Weights of a small GPT-style language model, trained from scratch on English Wikipedia: MLP 2560 GELU, a variant of Adam for these matrices.
MLP neurons of a small language model. Each row is named by its layer, matrix (up: input weights) and neuron, and shows model dimensions 256-511. Each number is 128 + 24 x the weight over its row's rms, rounded and kept within 0 to 255. Numbers have three digits each.
After each neuron's rows, "fires on" lists the tokens most often at its 100 highest values on Wikipedia text that the model never trained on. A number after a token or word is its count.

L2.up873:125073102139088142125156093111154151080136110170115156145119144120135154149159134118144176119074109132120164173134108126142111156164093130105166160127201160093177140171109120108157100118131155102139124171131137141117129153079080104101133090063091115147120121133158156081139161134098114140147180104083105140102142155113150104161100086132107178146120135098182168167143144131108086130119125127182140127086101142115109127103094114105112075121139149089138141100129098088141113195110136194120081122110134143109153132114135108121139108130128065095078099140104132117110124091175100147121149128144145130096130143152109092151129111177150103114130120116135135149103116149140147110090142126092112132099127150125158131135082104097153115130134109114160166149085107141159142111158122
fires on: "ish" 15, "ial" 12, "atic" 10, "ford" 10, " with" 10, " against" 7

L2.up1742:147126134140118092158155109137128132148094124161112148154132114151140145145094193163111096126145135120116131111137103129114065093132162080092160107098130151149140126131151106162129188103184132137098151107127084120113130106087131158116134125132114095157149158144128134159157105124162167178159081130116143149133122106136118119125113073104115134080156158095095141142167130134089111106067132140116139111143154131119157137150101124158105084166114151118108117154116145095114163119132115123138124123123139152143113134142145134130100112171126111148160121112126136102158143142155124109114129115108164113131103124120110140084128131133141128114142114143145102158147151126131139133093115178092107099120115122110155170140111125113122109155127112159155115135152085125154163089157157
fires on: "y," 27, "em" 17, "ard" 7, "ards" 5

L2.up1779:108133108128121142137157119110148074195102121130108092123084151155099144104138187109115118095124095155144117101117143124127094151110180133095123136100121104082127124168140149143147120102142117120119139068172117150170095120083114094123154128118132127130111148152123143133084113136122105125125147112107101103131115124102152156166146141149155086163115162088149159120134124108112110128115128157137125162133115169128114131144077144097121113122114108090122120140104126138139156125121154149125072112108127128082106160119121113188152129124143171169127155115123140096081141118141105107091110144143134088103111122092110142115120130101100119082129140107139133096090134122102156162082118141140137126155180093153131119097089109159121123107144165138182137165120133142151170131155134
fires on: "ner" 18, " those" 15, ")," 10, " Jean" 7, " Night" 6, "mann" 6

L2.up1564:138115137165138091115126154154118123123148136118174142109129135140111125113103129115083095133112161138128086091157136159145151104140102138132152134089168125125102131129114126162079139136117118113133141128099155100096137089120142108135139115093157091141150137135090148124130114160158100146137130111114085109141150076116138085112158150132104123116149138130166139115109123133144123126152137147106121159202132182158117142090121107128183097100134108110101081115079147154142090125141114129128175139148074159132130154099118148107135130087068108114137112115133140121170118098143103100134136135126113118115138105184105080080142125136179129146108096148157164154143107121107105103110136120184105166146120105125104155116129125091141090157129119082126169155181160132090154141118115
fires on: "ine" 29, "to" 24, "ion" 15, "ute" 11, "the" 7, "ia" 5

L2.up1237:089131104156108117116126177113124135139137120097109123134132138123137111105196144121137162156113068146112096111130124120130081101093143128113104144123140157111097107108155079149122118134157182103156115117074106122096144127095116126123107167117141096102163094116162129098130104129113109110136130124116102123150161123115135073124143122084160148133088126142150108151101074131136142192139135128096145113133145122093138113149091130129132094153106115128139113137121152080118142093089154094135114165124137124131143134109123104154104115128098151094150150118147130124142141126122142107114115124114145138084156109151115153076153107121158143138128131069106153088121140159104131175097105174160160134159168126122118112125110133101107074130135119120116104113093197146145113149090138
fires on: "aw" 30, " early" 17, "ey," 7, "ew" 6, "awn" 5

L2.up1674:124101133101157113148176105103080154139115163107140146105116087126127139138118140135130119133072132153105173142115153125111096153146106113124123107121130120145131131172102135123137122129153095126077144155114127072120096134149107156152116111150091124120111126157171109155151138128121144150090113148092160077142137083135167160129139133177126115116166121146158098142125068093112135130110217129147124079158123149122142129160105096115061115157107140156109136121124122128129150090152114100096174170118103123151136152126126154139152092146114115115127175152146110170132146095120102120174135108113109155117097131121142174108125099114098075134126135147146077147130115103125105137155109152153149185126161112124091134155137121116113076136116127130150111192132141123142142128155140
fires on: "ors" 20, "x" 11, "es" 11, "k" 9, " those" 6

L2.up996:090168120133116136169139148119100118157124099132079116135150140165112206100121151104153123123192096070142107133099162091099154125135134130092131098121140126093129166099104135160135176122166122129116115156143132137131143073102117165145175086114130128168155132115094133129123126060133134120117115159151118119115133084129147096126113159140154159121166162122101133110159147132151090133123162115158155129119112135100150130145115154130111117123175119156097144112124183097130119142112152161124123132132110120100111169141089153128092125128147170120123102053116125095163130149139149132152083133117091148146110108093124155146113089127156095149147079105150129118146102162144088158114131137129124130145172168147083105096143108156096114124142159164139112116106109088152120150170125
fires on: "ton" 23, "th" 11, "|---|---|---|---" 9, "by" 8, "ton," 7, "ising" 6

L2.up1060:121131096079104135091104148137115140108162174119130115157114130142126097153120122171113110139115109151098147161143163136161112134076106107112127114097141155115134154120136116121101161155143155164116150115095088124145145118173118118113144141121159144147140099125090127143127128123097127130115143116141140131175126139138155117156138146115148106131074132088123088120101152072173132143110136142111109104137170179088133129087095139117138149142159103133121148127163121083121128133132138152120104131109134121110082124115146129140136165118122127144170103144170089122075154059092122149130135118113135099157163132127132153136131103114164118089143119150110115114161135148131126141131156127122087128144137149131151182091111124170129133125099106121138109129149135152141144178147142
fires on: "go" 20, "her" 19, " owned" 9, "ia," 6, " died" 6, " actually" 5

L2.up712:149131168165114159125099081154141156109112125114164145124153142140172103148101089142121156099175133096125119156080147124151097146122120131110127096172092150145133124182126126163061144154151150121139136109125110081136140129143116106159114118176128155110123117153095119082167129099104115128147155128135125146127142100140157126086153102150148127150110131135159124116101087134125108110106119116145137107141144117156127160144144116141161145153177135130139077167126106094148140156132160117109126117163134140069131180135155090158142132167139109128162166140172111115125119103117130099138163108113139163106126112183115160117091110160133146119144100121114134145114159136114111117094153134099113134156135144094159123129132142115116185143126135146115164127168104144131108093113121
fires on: "AR" 10, "BC" 10, "OR" 9, " joined" 7, " Office" 7, "ED" 7

L2.up977:109124140075139164137128170133160132130139137124121121135157163120119115150129153166063182122140108116122117160138140173123113123144100099107115131142134121142121165150122132143102180129189166150130146114116127109160161104086108163133100127134144181130114145148109116083144114125103110137114153157137126097147113113115108128110120141156129174154108173121151140148132105108110115160093117086150125125111156150094140174140116110134111117110108160134153116132120131100174094137150157110087130148107104119095142147149135151137158152140136123108138151120101124147131163138151155141120125108133115138115135137082107127155154112121166102136089143140109187117170149121090166121121138134139137136139104149122121107115111137160138132163138117113110183132131125139158130145124155
fires on: " of" 31, "ite" 6, "ang" 5, " for" 5, "ising" 4, " in" 4

L2.up1361:103088158106160117168159139148141124158117137135122149126137112132097097155134128092102171110122125069110113101124139126132114184121149152145129096139158112114152143126097078120115105124146140098101114107163129093140113117118089082109101170109131139133089149139114108096177120139144139092133121161141142102140142159114148193138104128173176082084122141158079161152108144130114156116098109106150128090088161144120122099116093099147120147078085095137108120152125130127132121124156154114137155125153130118122140156137136134161141098136119126146108163118124174139162107147136115156149127130103142104122117153156132153111198107136150174124108137144121140162102089122100152165127122120101140091098160128112163151102082099140155097117114125142106143155169123158129096122142139
fires on: " be" 17, "out" 15, "ake" 9, "gen" 8, " Luc" 8, "International" 5

L2.up649:139087123151107108170107124107162173129146175125116133171118112146173131111136102155082172132112157108111135115101170157135113078110086104103110093086113147139097118115101127137133147135136159155094189143110098075114166109097127123139124123142122099130135150106114160109109103122095159132099159120127132107132106117152099132129115099124148056134117148124073129135156099120146112142157083170117147151152107168093102095137106142152141143110144110109109142153129135112108158124109079147112149167100097104148189140138158090126110122121091139114133124161120132108124107156135129091107111093090093094146172125104146151078111138129139121172113145131149114181122154106111170116137102125134090161109143132121092077164118162099140153131097108131163081131177105098105133108088152
fires on: "ure" 14, "er," 11, "er." 10, "ical" 9, "am" 9, "yl" 8

L2.up1511:096110123120118141123115112121122094127155104156132082126155114135137108131171102133121102113129144097105111110132118082116141083126155144102141162175164129174122104108129170148094118123114142111160161138132098145136106130115130147153129113144141134109135151114134114144093114137149115165144106106127083133124112132126138086116148105106136112078136093140165127123103142132148101109107134107157092127128151111103086120137124167113128137145143092111135179111109130104188147156128149100127114148132151166154154125128162125123173079125114157120112136115128129135158154109131147147147117112129124109163159150153078108125162147129138119120138121142121165125130173104158144163117114121134149137111154146097130140080108124148129167122156137140163125168132129135147107135157099
fires on: "ologist" 12, "od" 12, "il" 10, "-D" 9, "olog" 8, " held" 6

L2.up2327:147126100120106115167154142107154124150077128122107168104124105137171127156108127108101114086133167124094045135102088169141134152163130088114133137123143097123108118143161101099107120147105151084077119113132150111093136147143142133139143149147129102103131132145089150147111146136103136141111145145093134113067131064172122150145133120128110131141108137128095138144085140155201082113150141160179139138134162127126130162139148111151144099134115142133108110138138141153081137115151133183173135137097149112129127116146172196089105145143101133127127139140147122161130112154125119116128121112169132094104125132168112125111112109098084091096121121109122110163099087102109109127161133114152111119102110174121153103092123096150128147110170160105136117156125128122130075121078137
fires on: "com" 20, " s" 17, " attack" 11, "air" 8, "able" 7, " appearance" 5

L2.up2114:161115149170122143153108165131157153111125136120102118157134128123141101126125127139125103142147131132142138163103137084127101116228128092131100071150163116130149116135105172166142090092136148145140170129123082157125179107171125082128118112153117083133095098161187139144105121112098125123112145115134093119154153134152153132107133115189209157155102131120152146140126118130139116126167113169134122148141098125098122137154114177168108119099165164139144106117116138101125134162107100141126108164131111122138090119140136111128112144145189147131112089106104122162126077125100139126117098101140077109105086131144155145082157122148110153107125119126088126133118153129145136155105146140133132145101125129127143079126136125106100060091131104103162134193140119055171112125137160
fires on: "é" 15, "ild" 14, " ." 11, "ear" 9, "us" 9, "us," 7

L2.up1473:105150141143125115145131111119112121118104094102170118131124154124143129105139173153079120126127117077138121092092101118089117142153168080116111109090138112099163159154133115115123119115148130113031096113105143114127160140124078091116174136127117113154157121164118156118125159147125155202127154180100099118087106107100112138115149167144134129081136114158116120094151140150178116122132136163114119108158111130133134153106130117122138088151144145171142105159103153090134102124092114148093104119177108173128144140178149118153121091122139143126109153111172141101127123129117163127146120118131103110170138143124101103136139123098148155157130117140134168120118133136128144111126154098152153097127142105148141130121148140146132100117147132124117134169189161152078090120108105
fires on: "56" 11, "board" 10, "uel" 9, "ric" 9, "í" 9, "ual" 5

L2.up900:121101150140129120118073122113139115141139108155148120118145160124096124168147160100157118171120123117144104118167096125147135126125131126157150115137157109135132100080110114116103077131104156165158138118130148124132091120112145172153163137149085142113150156149119168157138161114160126116120113139183155144141116140137126150141133106135151154138163134120126138107196124102134133133139135150148153116145122142150117169112123103117157126121134138098110083133130127110137133158147131194124103114138142095169127087141133087111120136129104132114150134149112131130124130131128136109127155096115130121090115115160127121156164156116139147139141129160140140179174125121147130200155143117118119082129180156116135122164084118160130109134122115131133143156119148134137142125106130
fires on: " or" 26, "T" 15, "Z" 13, "This" 10, "ement" 6

L2.up1454:138109126086130130125116136110141162078137128140128204119124115110136145134099165125151109091114176080118081102105120158107143166145107110124135107164161144125075096152122111117143121135153124079092092101120175139140149146112160142152128127159162117125134146103157116154122095126111134140170171144088144152108123101156150143154121144128170149126130097157125140196132129131105138168118148161135169138102124102140124096153134137093138091183164114145134072104106132123144121104137163124127134115167107147142125090160132091067139113123143138144127119145121152129102130165123131139181119132127166122115105124140116114142114103163130116114123105156106111153137164136117110129076159177138100084094118139120154079166087067108092164100124093139129088101113142125125127094106119
fires on: " end" 19, " Court" 17, " Heart" 8, "ut" 7, " (T" 7, " Great" 6

L2.up2120:149170119137093128171102135117141110142123161127125142135126164170155145093105118093098100150128115115101116139142142128179084157112070132127118085124132144124072087153126115116112041115136147134141114153111149144164121125121141128098130125157157150143112137121141160143152165186123109126151128109123126155101127115167150118150154102122115170125134180099118127127105136116132118120154084149149160130141150110089158136123143091128146129138086100104095135141120170160168106145136162127105142123159151147127143113122125144102122123107098175139136147133125157141135151140160145139157148119145100111170142079120138135086095142146134124141117110184153119109135102107138114103086082146097104135090118153138106122131113123134115158122115114120125163149147125129135121118160122
fires on: "ing" 32, "ford" 18, "ell" 13, "els" 8, "per" 5, "ission" 5

L2.up2265:178138129132125134111125107110167098093142125129095121159164102174095095120125099141124124123119125135169101142160127141151126150094141140167117100112157112165157143121129139106166140118066099128089108127160088121134147106134139152137096150101119138131111128132113113096125145125117159123111160131137129138126157137099126144149134070155161158162094109167150173124172113109157131146165144123184152137130168149146162095109155116080131115141107176135125117154133119120114152145137136154122105137178135153115112093121163096101157135115132125121129164120185115130134070125105112106187189113132118115110139105117130143179124132099108154116114134158127157183132122143080120135113136147099113104106125132113150128130101091143139132146130104145144112142139101084067114097129134
fires on: ".1" 27, " Highway" 9, " Avenue" 6, " what" 6, " mission" 5, " tour" 5

L2.up714:081103150119150151154113099168104140116110097116130150133105155114132142104163153133116133136102113086108148166161159130149123135147131164169125128165114124120118162124108107127084117121156075110074098095118114139105112097131120158127138165090142103134148145127090133114108165148090098111162116150131136100122093111127103136153161147131157162136204133083121133108102080095126108126128154142147110102117132150129121109106151142140120112115193128106116108112102111148176173103136147119115132118173107159159129106129166136108135097117147074186099148107154135126131114165118140115128110140095112114125135154178088120116123134121121118087117115136152132125108159114130148104134134107114119127111136118121156112147108162133173155106139135204125153133135162191142126087157132
fires on: "yl" 23, ".0" 16, "00" 14, " to" 13, "or," 10

L2.up785:098116142112145138205098112108116165106144124145129105141098155144102110122141117150078150127134109105146077117144162125095072086114097196093122123099157149100129159123101133129104094128185136104096136104109119183103111141062100124117180135159129124125155119125128083097152151105098111093119132126104128093160134132143098104100133174144142134127124122130151110148065120080119129112125165120116129112130087159138168121162111086113118068165110148125130153125128132105135138114154149093106123177088143128121167152155139121174144126137148128092101118138131105108148118132159147137120119091151155165117139153127142128156107145156115159164087095157135095123151126127158130152108155151101112175144136114140148104133126144116130112155130125134125148109127134131110130113169119
fires on: " ====" 11, " ==" 11, "ies." 9, " Bl" 8, " Christian" 6, " 100.00" 6

L2.up1323:146139119133129118114098131141106145118156125103163118129169105103117106131106131130133109163112127092090148153098138112139103185123119107139098119140115120107160091129092135132103137137148180120134138148124123131108131144126082156165105116138116123128124102126132169104101119153156149134142187137145091110105142153138125134136167134124167151107076094141147101126107101067112130155133155084118155156154137112067141059106138115122133128132148176127109097132059133113151110101141152066131146156146133136123143122066157150090129102144147117125100135143145142093116149174116133128161163125148098110132121102140118088136079102122123129090130075138140076110147151109145138126108170072110142130156106122103144153149126100117140130143132088143136129144215123131150145072097106
fires on: "u" 53, "ile" 8, "icial" 7

L2.up383:124142109112112101150138134155143118128108124119119152133148107135135173122157109130097158075109125128164116108108134097131107139148094115157126107118114148180109155143109126106121137136141168074136135115142116098165128097092112154134120130166122156191170142138128098167123147145062137172114139099132153165142117139133146134110164149139116158111172141173171111099143117181122144137134119175122121147093141133118111081080114106141153135163102102117105107143094134126131138155154148167123126114089134152099135177105139103136143108075140177108153157121131132086116127150145150091104154119083114120149109116129135080102127107165125075143155148109134155143125118139080131146123087107133125113153132163087148089127128112158130089148132102147113133113142095179152100123137149
fires on: " any" 23, " no" 10, " every" 9, " City" 6, "all" 5, "idd" 5

L2.up1211:133118149113148109135125086130114136152138134092135161146124102142128130114159141113121097142106106118137113118116178077109076130103129169125133085124095125136141104147104124118112122088135094092074142135103116154126127112116120123149119094128111121143101165155143133143119139144113157114109201157095153139129156145110140183107147120089147114111176135126155082107111112128097125110103147180129139132146131155150153157131111073148124149131115114132127049102132131084156135130153130116082103115143147158138170083105131123121152100134140117145082147139144150130116128116143174153131160105123189127089169135138105137100100105144179153123097123092097110096157158115126115117110135099130124144162150128146152119115123129129103173145131077110110145157128120117120104129151133
fires on: " Japanese" 18, "er" 15, "rob" 7, "+" 7, "est" 5, "ales" 5

L2.up1490:115105133168201150118115104133165162128162132110149158098182101108128110087148120144107124150118104165120128108142126130103159077116121128180139143121115123109131124115159174049154111156141137131131130124095130152136114160097150118110134155131120110155144122139112108121144109119115112131161159097171086165099144124118116122122148121112126136167124124098137139133128108160083131146162108138171145126105133143171092128172114100074109135111094157121128135131136130092131125144125118094081100109186142136099123084095177139163108128114133181120109180122135109131134116159168157059110084125089121124179105107144130107165131143133119142105103150126150146141131131161148122115126120138118138129149141118123118131106103155127158127137118127130127123112140156134094096128159161
fires on: "ide" 18, "19" 12, "ights" 7, " Date" 7, "als" 7

L2.up243:102149110126144128130147162102162118109109082157169145175143112143160115095109160109134095152176139130095083086110126105100159086122111148141115152114142106091136151175098137143150142139164137130092105102106168144123145120123121144108103114097155145093114136159107114100071122105088074129120140080100147102151054135117119128136122108154139105120133120121144144163123131132157129104125105143165127103117133143125157075117104105131116115127165072118127111152129119118131111127184141126114134106150149137112170116112123159151119116131099106119140108159170103134190126147162160111102104144114101121146179127134138117143094112129147148155118136141120118144077127124116185148153111128134151131167108141124160143153111141131118111175113211137120120093115154146152116135145141
fires on: "ier" 21, "lo" 9, "istic" 9, "aut" 8, "ental" 6

L2.up562:165146127172117107136143120151107137138128118106145127120147137105121127134150108144115116106135178092108121120139131138158126181136090104130105119126120143113151133156126149125070137117151078135138157115127136138133125143145140091157152092140103140144116144125128224128163124135108130124136121082114127132163122131120147167137138155176142131134101120139115115150098110092151117143132135119151160142127125131151142098120093132111132135151149165136134169075124097133103096167117141127118128153108116173160167103142180117106156100150153109156156131128123129102145106108111131103116126102149133170100137147142173151095119131113157148126125149121146103122128120109142109142126078113131141116110145096124110124133099074157164154142102140101140088102129116098093122174117080
fires on: "es" 19, "o" 18, "in" 8, "ed" 7, "at" 6, " ," 5

L2.up539:126084167131142151105168122144133152129126110070129078125121115111125139114139157110138137144147111105158133116096125119154141158149119123116151136084110093101157150150073130106122150152179171093112127087149131118117139178116145143121148133115134144080125098110098109139108136146149152146132138115139102131146198145144200123149117138148162111135116131156143162146105134124138052137139138113122154115117106159114155120142136108105121067103133145078127144170124130135078112091120106135133092155161175130146131129069125086094135134096118115148154143119132137154127105115139096106098110094113121152118164093112082174095161093125110130114127161109107092146131121141114122138141127129122109116124139114083118151155137101105088131120123124179172136122099157152113115115124112
fires on: "ion" 13, "es" 10, " million" 10, " popular" 6, "ep" 6, "s==" 5

L2.up2362:125098148138145146125102139129146168097117116188128124125140138151167126114137161162145135122101135109172097149093126112104123159123132096127171099162109143160105158117119102177083169115136138113125153147133094152139148124087089143113133169128077108138094132089090133131152121122142135139137165142109129125132166128094140121132145166168170121113118177131109151097162146122150104133120137114159130141117115172115132115104125116123155128113133132127121144096133114111158110112154156117121069131119120103086134191142145120119105092139147136137150158101137148121113140150083134091119163125099131137108126128124109167120106118181162097120121104124119165129145155132166087154085116140142118155145157111114141142107153099132109126111139149155179116080115098151104176078105136
fires on: "th" 72, "ston" 15, "gh" 5

L2.up424:129120142126137104130158127119114137125136110160121160155148143084135150121085125118112117107131115140107176109131110154124162120115136163146122105112136107132097079155120096132129058125140169105122085147152120107098110143138129097143160141121127078151130156146117166139128103194117126119124180102080130165155114111128092126135116125096142146111131136118105129131149140096123098126121133181158152118160152139112160119103126087158112147058112157116159120156158157109119130159147144177122145117137134125101092151136132118119154115151174115109171146128155164098142173176158094102173136120123095115140140088116114144127111095119140117126135133144144075137120098131101153152137131120182101203107125121128101148104131103166120151107129098148148123103161091118122121144113156
fires on: "ing" 43, "ular" 25, " cell" 6

L2.up944:151116121139125122092133143131132113111132075118167119151127132157148128109137177140089121171130116155113139114099126142140083113135135134094158106125099145123134104131111154111138113125135127133145176127120096132112094114123153107116124115122116116159119182163147155058108141114093128143153129114165127121159132082153195129095104141114159148107107101116141162109144147101103103131133163161139121143170156146109073115108100132168140125117161134200140059126138154129123139089187133132086148143159110140128132131144145147109136109105091133164114122128120092155144106148108191064130125119077126145100122126144157140124106160121135158162152126163128106113142103081110114128103137150175136130137130119065138118104119121131144129108158092110124119143168159128170091097155150
fires on: "per" 22, "us" 21, "way" 13, "us," 10, "press" 6

L2.up2488:106129114097087146133137140133124151104122091090161108116101108157126127125130081181108140140072116130145151122075117138158107110136123108131181129102164148141142148126121121121156126135118135102120093114181127142116105139118119146127155139111116157116149132119079152114173118119134106167147160139121109119132188153108151130128154137141138111147121155138111111157107137076102110116134098128107123155147127113128144133155119143136145107098103093108128144135120105096157114108112145130132119112107140115125120124109100148116165138114132149115152110193115135146114132155175096128159113097098076116130117142096120186150156145137127083148119118149078108146141127143178098110098147156127131098161067071113172113088132170147107172133150151136118158108146156122123169105154118
fires on: "ies." 19, "ial" 19, "ies" 14, "ia." 9, " work" 8, "est" 5

L2.up369:129142107140136124157079128098125119160132119133159136191149109098116096116124108125153129155088121139128124100146087140177157145130156173122127174122186148103128094143141112120128129156126185107110125143132145112127140131135101163125112097147089153130125147146133140185105137110096149109113118121155087103167138124117099117118144115103176138172089126142163162155156083117119134123132152112167126136105094121125121129120109157129123082117127119149111101099121128119125153161119149122114101150143158095096150129139114131099121134156109159142094154154119097106142118101104131093148114130124146107135111076194121111120118131128149130117127161183096177119125113160146109103086154123150139096136136172124158178134099096067100094128113090084124140108148148133134140155107125
fires on: "air" 32, "a." 14, "mer" 12, " service" 8, "les" 5, " run" 5

L2.up271:114122123138077155120111142084124166135116118132142165115116137156127132131148148143127140131152125144124136115105118185111148143130105101157104098106097124102148139119106128138095140085161169103115132083133112171096149168114067158085104104107105147102103123137154151103115130079110142159102129098121115135138150135142129138157144110105128105171170108183146154141120112152141135104126115116123144124140108127135099121140161113120126129129133130109126152156119170078132176091136127121151150149115150133129142139152098102148177106106165131067148099125114121117129094133179147108105121113099148116141129145116100119125125140118167115182157126172106113179103138135177167131141127132136118124107113156129155161107127070122138174132160103143071141188119132119096154135163130
fires on: "erm" 14, "end" 14, " include" 12, " constit" 9, "oa" 6, " pres" 5

L2.up318:139137147122148150148139100105095136127110167106101128139135128113146165162096117163170103126142137100117106137113109155155128163138114086116110118155135108130111095113141143185122158167105166151138167142095115153128125173078145098144159101107139129152145168156112118098133137132103106148127121099087151119171141137149169139148161112131154144091112123181134144166127132103150133125153109129136099107189155119183129142116133113134104098067131099103082157109136134107129143124105142122136089128130128123110140126153095147120187167122167145117152157087178161160153139125079107120122120074077122122150156133153111128158146130136101126148126152101161142163074140168139097114110139143166118148129104129088108085119130155135135147150111120158155141101109127140134123116115144
fires on: "and" 18, "ock" 9, "am" 9, "ama" 7, "ist" 7, "E" 6

L2.up1565:166146109168076102145105126128120109131152154159147140131131133087139158133113134106139127139102153148127110123100139102126118127132133104102133111135158077108125145109099095118105145138164132091147145116125166135129087134132097101155151099097111110082129119147159107149139127135136153125155089154131164131149123102111158140140112156117172116111112104165158130124156146120153115167125138116122149165113138170139107084149145110121125148150148100132163121158079121108128175139151091119096133146111130143134150113074118162095114119097134104127124184140141131131110140110113159138140188132138114130155128133113121137104095099139119151108140102114168126145146161109109114131116183139082147113127100127121158157091085098120117117123122088101209146117104140100106135133135112
fires on: "od" 19, "on" 10, ":" 8, "D." 5, " you" 4, " tim" 4

L2.up1637:137125152149094163159122110132179099121111146120106129153133105148110094134158075135143158086149129108090114156134144156106090142136137132112111130105160150164127118095121140093147128116126129130121122090086133152120168081112141124151115103118129117112150122137119128151110103132111155129159127156105145116114151096151162146150118111129117131172098182128121135097120118115151146119140098123141185148131150131103114148151136106135108155137144116115090140111169122071150119130118144147108135165119145141173136086128111142136126151113104162142153138090159126116134149146111111143135196122110165116107135122131144152160130114111158085140121071103137128152157163116113133108109164122106116118139142154139092122123110147154184113133132127135147129136111123136159080161150106
fires on: "ary" 34, " Sur" 10, "ney" 9, " urban" 8, "rew" 6, "0" 6

L2.up568:097143151098137143117166163132123134133115173128144135143111180124109141186080130139099140108108126117130123142155122147116171133130079108161137126126116097134132119159124082098185118094142155139161140126162151112133148150069111123107106140100146136131118139103175153125148131112121144115137119149117155154135115081158129145112133037115107104116152186139155124176103143164124133099063118105123131131137156150146066160125149111110114116147133139128159136150150128051118150111116146176129119117142156132103129169107116106134136147106107172119158116090094144182138111130154134089133153095158121128132057108135137142104146134154082118121144120124142151152144163127055161113119132138138113120129114140137136117130102106122100133096127135155164156141162116124128125143166137
fires on: "ies" 26, " of" 17, "ies." 10, "ite" 8, "N" 6, "ape" 5

L2.up392:129172150109084096138116108143093129130146163106072155111135134154164148139100156112124119152124106115162128103074181135082148111108154154127128152096139133119166122137090124089115109103146108145141094144138128120131099150086122130122121166106092133139123131132111131101109121117119066121100116168107132176126155120179127143159137139133153130114147107169112145116150080130185109139133128118140141105140137129147109127196164118108137132114135121125121116137082117132130094141135098203146180108137102137125110144157130142139161101140134131123116132120149090147136122159144125147116101074134126123111080170113124174124104126153143074152105153167149176150118126093161146136113119113135091095110110102108115120109134155147097165173163104132127103127112147146130113113109171
fires on: "as" 31, "uch" 14, "50" 11, " G" 6, "most" 6, " Bal" 4

L2.up880:151144125151065108154096142151131097145144144092159138173098113122163092170068096073111158095140112161141145177127114085123106131150070141133133173123117129109091103124108148122176116132151135149119140153129101142167115156052138170116127109081144155145168164148136101117134119112128133118070156115086112094166069136114104132134130115125092091153149178170121095169184106114138104143110149169104134128099167128119109100152113129139066160152137121114146141072151122095158125110140111153131142090092118135147143159152144152102139163155114109137156147125148134159111133102122123130107120127118112087103105092133122114113146116166145113138115123103148129157125065137142133096125113142115148138139110159136143109139100120127091114108122159120152107133117140110152134123149124
fires on: "a." 37, "ington" 8, " names" 6, "ok" 4

L2.up725:137146106126131121126131129129166133127097140176109146156096127109129114090147171129106142114158133173140135146129081126096123151120164124138129188073097139146106107135111125183136156143154123126128123151141140091131131150114134092133100115136086137134142139142164084140131122127146168147151096122128157125087129110118150139124130135134132099143111109153114115107134160111150129141115163138114112155148112139163131127145178122132169106150148150186157115113136169107104134114139096123203162139119131126148173135125114140154094122111106138122152139124109100122132086111153137157153174153155140119094147120130104175126130097164177097135132155161133132142097134100116124148098105143128150108154094131150163123144094090115101112110114096109109145167125131150114110101114157
fires on: "ol" 26, "aut" 9, "ict" 8, "ance" 6, " victory" 4, "loy" 4

L2.up1261:119098090171115139137156100095162155131145140143128143112149105129160105106126129137084123169147146129089145132129136157094146098100137162108146125128113089155157159157132160112102165110141121144156166120152139123133164123091093123153124098125107126149105116170120125109120125113118140126140134105112139124150137132155106134096089105138059119127102132126127150159165130122169117113129118159142132116099134141092112139142115129122104117138119130144123117152117177115118090186119144107108154129154160123093125141134123098162161143102104143149137145117130148155100143127141147076129161142116119128114130146132108162146129084141104105147149122137100101152148163151161099166103108163136093150151155136147145100078100113125121145097154137130122131145101061185099165129143180
fires on: " team" 15, " Star" 15, "onent" 12, "ja" 7, " Post" 5

L2.up293:168089163120107117085101161097148125123151140120125122173168130137126162163107106103121105111105131149143164144150140130139136087117142123118180116135161112083135122112073106125175131107101168135150132109109133158160135147118149119157103139087130139089100135114154135094147116154095106107123106084130104151142066121135160125152118128083128112142126185159128127117147139120128125116143151161149118132113143154080103141109119191095126137147139109116136130133107143116123165102138128162122120150126139142104132124130131157131142144162146110139121151186150168135137133104125151116124164123091126152139158090091148148124143086104122110085152112113147142090128115116128139102151106162107121111140124135108146089087135109090118111133105153131119167132135128098125136104145118
fires on: "od" 19, " as" 19, "’s" 15, "’" 6, "on" 6, "D." 5

L2.up511:153109101105146156153115084116144097148141138174167090091134128158122078105093151121111160085148107126095146164157139156157168168114149091129109107118183119098165123140121133169067118128119146102157120129092162143101121185151131116102089135156139097137166113141140139138114111148115088099166115129136147115135161113098113108166126111163147124149109129117185157143119124094161124149139146130146133127134127146158100137127129107095105141123111114098115140128131065166114106123170123123095124138174128173113136159122116121159160110150150127137091171109141105159100129159146144127138136169141123149122121121138161116150127132107151082117159116144150165117131124160106123163106122131125109092144116112134191117153119070109085127095132124085116119157099169135141145109080140
fires on: " National" 33, " ==" 31, " tour" 8, "ij" 4

L2.up834:081118139093143151149129130146144096106139146111122135099156113106116136128121152140136131115115098114125152135156123110126095164127090124111112163076126119126117134164129105136176111129111170145154116130119136154161139103157109118124105141146115131119129093111114086147139111105149141144159090124117152163157085098146156136135089112154154131090156130152185150156144118159140116094135137135144137137159176127132087164160112138108163144057142105153101167124092128162175146114107118139153119140109120146095137154151118162103161108127123135146116130082184121122109146104104118117148122100105153125129175141129102128078134146175111096107111106138146151150145112124116119130118133142120112150100101152144135115092137090089125106187196167141115128101144129143123103098131124
fires on: "====" 23, "ted" 16, "ts" 13, "pe" 8, " floor" 7, "ise" 6

L2.up735:131122159157091139152126145136119152142112106160132142156146118144102079115156158142135182132107098144147139202094140159116113158120153107101112116120133130146109073138152162101104133131119116174119133141081140073147164094142119146117143153166127134137100122159080149168119135121101111130135138151134130153130092138142105094124120091120132133101126095098103134100142086123120123130128130132099140125148105144083129109155161099122126109050133154124085131182148142141137097124168132090103121134164141137137125136109109138093141149114081171098166180084145106099129153158103149110138131133114132115116134125183128177097116136111159132147122152151108077089111128126120160094148132134109110133132111164118141144129143135140158112138097114128145120124158175129124150090091144
fires on: "ile" 31, " off" 12, "re" 10, " site" 9, " evidence" 5